Weights of a small GPT-style language model, trained from scratch on English Wikipedia.
Size: 9 layers, width 192, 6 heads of 64 (2 for keys and values), MLP 512 SwiGLU, vocabulary 1024, 4.82M parameters.
Training: a variant of Muon for these matrices, 179M tokens, 10914 steps.
MLP neurons of a small language model. Each row is named by its layer, matrix (gate and up: input weights) and neuron, and shows model dimensions 80-143. Each number is 128 + 32 x the weight over its row's rms, rounded and kept within 0 to 255. A neuron's up and down rows have the sign that makes its largest values positive.
After each neuron's rows, "fires after" lists the tokens most often just before its 100 highest values on Wikipedia text that the model never trained on. A number after a token or word is its count.

L4.gate394 [137 115  85 120 127 144 176  87 189 117 117 161 170 156 146  99 140 111 168  47 136 126 149 134 117 104 183 115 132 149 124 158 105 105 102  80 160 115  87 157 125 148 171 157 178 150  63 196 138 148 104 137 160 150 129 107  62 102  94 174 177 165  85 157]
L4.up394 [182 170  69 142 127 145 138 163 125 118 126 100 131 155 132 141 120 149 132 139  94 147 128 117 110 109 100 174  80 182 154 104 136 127 124  83 178 217 112 131 168  86  96 142 125 148 130  95 115 160 112 149  98  88 147 150 103 118 101 129  81 119 208 102]
fires after: " B" 12, " f" 9, "b" 8, " c" 8, "er" 7, "i" 7

L4.gate435 [147 179 109 132 194 144 135 141 152 129 175 145 175 103 105 116 180  75 131 153 160 137 112 164 127 121  82 134 131  96 204 124 163 125 156 143 113 158 148 161  92 167  79 104 141 135 122  45  94 125 149 135 161 181 132 110 162  75 129 150 173 103 160  95]
L4.up435 [112 156  86 155 148 117 125  63 137 109 126 151 117  91 155 155  86 155 119 148 148  86 119 122 134 123  94  90  52 159 125 142 134 118  97  84 122 103 112 200 105 134 131 140 151 147 111 107 109 136 108 166 115  62  88 179  82 156  92 157 190 115 142 157]
fires after: " (19" 28, " t" 23, " J" 14, "–19" 9, "19" 8, " T" 5

L4.gate454 [100 115 137 160 171 203  98  91  74 130 137 152 111 133  84 149 169 146 160 155 199 123 123 131 166 133 140 123 167 136 132  93  86  93 173 140  77  88 141 142 111  94 110 127 119  81 140 126 104 118 142  48 124 136 133 128 113 136  72  96 106 128 232 131]
L4.up454 [ 82 101 164 107 146 167  84 108 135 100 160 133 165 131 158 143  95 135 174 164 179  97 161 183 188  95 119  88 110 112 136 101 101 101 154 132  86  94 156 153  79 104 133 179 144 135 168 136  87  92 187  96 149 135 132 138 141 160 105 162 127  97 165 114]
fires after: "i" 13, "y" 12, "-" 9, "a" 8, " Y" 6, "u" 6

L3.gate487 [100 165 152 193  90 163 171 140 163 204  94 132  96 109 111 101 120 173 126  84 111 141  72 139 102 125 115 135 162 108 107 102 150 139 109  86 160  77 132 147 132 156 123  99 151 122 108 141 188  64 136 103 135 121 127 142 129 219  97  82 116 138 131 169]
L3.up487 [123 155 201 121  90 159 133 100 152 129 156 110 145  82 117 121 170 161  81 104 102 171  77 151  80 149 164 165 127 117 172  88 210 157 125 110 113 124 131 143  86 148 179 137 125 124 137  75 125 103 190 116 126 166 139 136 132 102  97 102 143 134  81 200]
fires after: " con" 28, " (" 11, " pro" 10, " ex" 9, "c" 7

L4.gate40 [158 131 167 111 157  78 109 110 107 148 108 100 155 157 121 143 113 153 100  89  82 154 124 144 197 156  87  74 148 141 163 136 135 133 189 179  97  90 106 141 170  86 110 155 116 144 158 193 162 145 165  92  97 127 118 144  95 122 133  99 118 177 140 113]
L4.up40 [134 126 183 120  95 124 202 155 162 101 163 109 162  76 136 120 106  97 150 106 146 120 126  95 197 130 109 115 121 128 123 105  83  80 133  71 114 101 160 141 150 100 140 164 137  97 160 163  89 108 129 173 147 115 168 159  84 159 105 104 188 128 154 156]
fires after: "i" 17, "a" 16, " |" 14, " d" 8, "-" 5

L4.gate313 [180 140 125 118 178 153 141 168 152 131 106 118 189 125 110 128 197 115 185 114 112 153 111 201 122  92 154 124 161 172 150 135 158 169 118 109 119 161 124 130 108  95 174 135 122  88  95 140 135  76 125 144 125  86 142 126 145  70  94 136 160 134 123 157]
L4.up313 [154 111 103 169 157 101 112 164 100 109 145 122 156  72 146  67 144  89  84  85 114  76 127 139 163 142 120  88  99 168 186 139 144 180 159 135 138 132 116 147 178 154 118 172 156 153 128 175 101 169 114 124 149 156  97 113 210  79 169 120 115 128 156 140]
fires after: " p" 14, " ch" 14, " " 13, " w" 8, " St" 7

L3.gate144 [ 81  96 119 100 163 158 185 113 133 188 208 109 132 116 134 138 178 167 120 123 110  94 138 155 122 103 201 181 117 156 103 136 148 174  86 159 116  78  90 140  79 169 175 120 124 102 183 151 167 157  77  99 166 107 167  95 122 180 103 123 145 125 143 114]
L3.up144 [132  51 176 154 190 119  92 112 196  99 149 144 127 178 154 158 129  75 126 102 110 110  92 111  82 175 165 145 170 144 182  63 152 147 175  78 128 137  85 126 184  93  80 176 117 112 150 164 133 109 169 154 161 124 173 160 133 130 125 115 166 171 134  92]
fires after: " " 28, "ro" 9, "-" 6, "o" 6, " P" 4, " L" 4

L4.gate359 [156 192 141 164 139  98 104  85 173  98 134 125  82  83 134 112 125 111  83 167 107 177 133 161 141  74 183 103 142 124  98  95 120 113 117 136 152  71 172  80  81 126 175 164 101 153 114 153 131  90 145 131  72 117 133 115 125  83 133  85 183 118  83 187]
L4.up359 [ 83  87 106 126 115 122 160  68 109 124 101 153  94 125 141  98 141 148 113 109 107 122 122 131 204 100 153 105 123 112  81 160  99 128 126 166 120 117 121 165  81 112 130 166 107 131 166 117 112 169 154 131 143 142 110 119 125 132 168 108 108 143 136 144]
fires after: " c" 15, " h" 12, " H" 9, "ch" 9, " s" 8

L4.gate443 [ 85 119 127 139 113 132 106  72 181 183 135 137  85 149 155 116 144 149 112 100 139 145 118  86  94 140  72 125 144  92 183 128 207 174 168 127 112 103 168 134 103 174 179 135 116 160 146  91  54  44 106 176 160 100 167 119 138 171 101 109 157 134 177 115]
L4.up443 [156  98 134 117 156 135 103 109 192 146 161 118  32 133 124 190 125 138 139 141 153 114 153 117 142 143 113 102  96 144 163 136 196 137 161 103 125 106 122 164 121 156 102 116 118 157 133 151  95 130 133 132 129 135 145 137 144 106  29 124 107 135 153 124]
fires after: " (19" 19, " L" 12, "19" 9, "–19" 8, " 18" 8, " " 8

L4.gate70 [153 126 138 118 122 104 153 154 154 117  84 214 140 154 162 121 130  79  91 103 101 119 137 126 191  61  61 169 127 117 165  51 134 149  62 141 139 109 180 132 133 163 193 117 102  73  90 139 151 129 126  90  73 149 184 161 107 113 103 119 141 138 110 164]
L4.up70 [153 154  90 175 134 106 205 103 201 152 147 135 129 156 141 152 128 105 151  85 143 111 124 124 144 145  89 108 159 111  95  95 129 137 122  87 183 101 112 207 154 130 151 139  94 183 137  75 128 163 187 164 119  69 182 110 174 133 123 132  42  55 135 144]
fires after: " s" 28, " " 9, " c" 8, "i" 6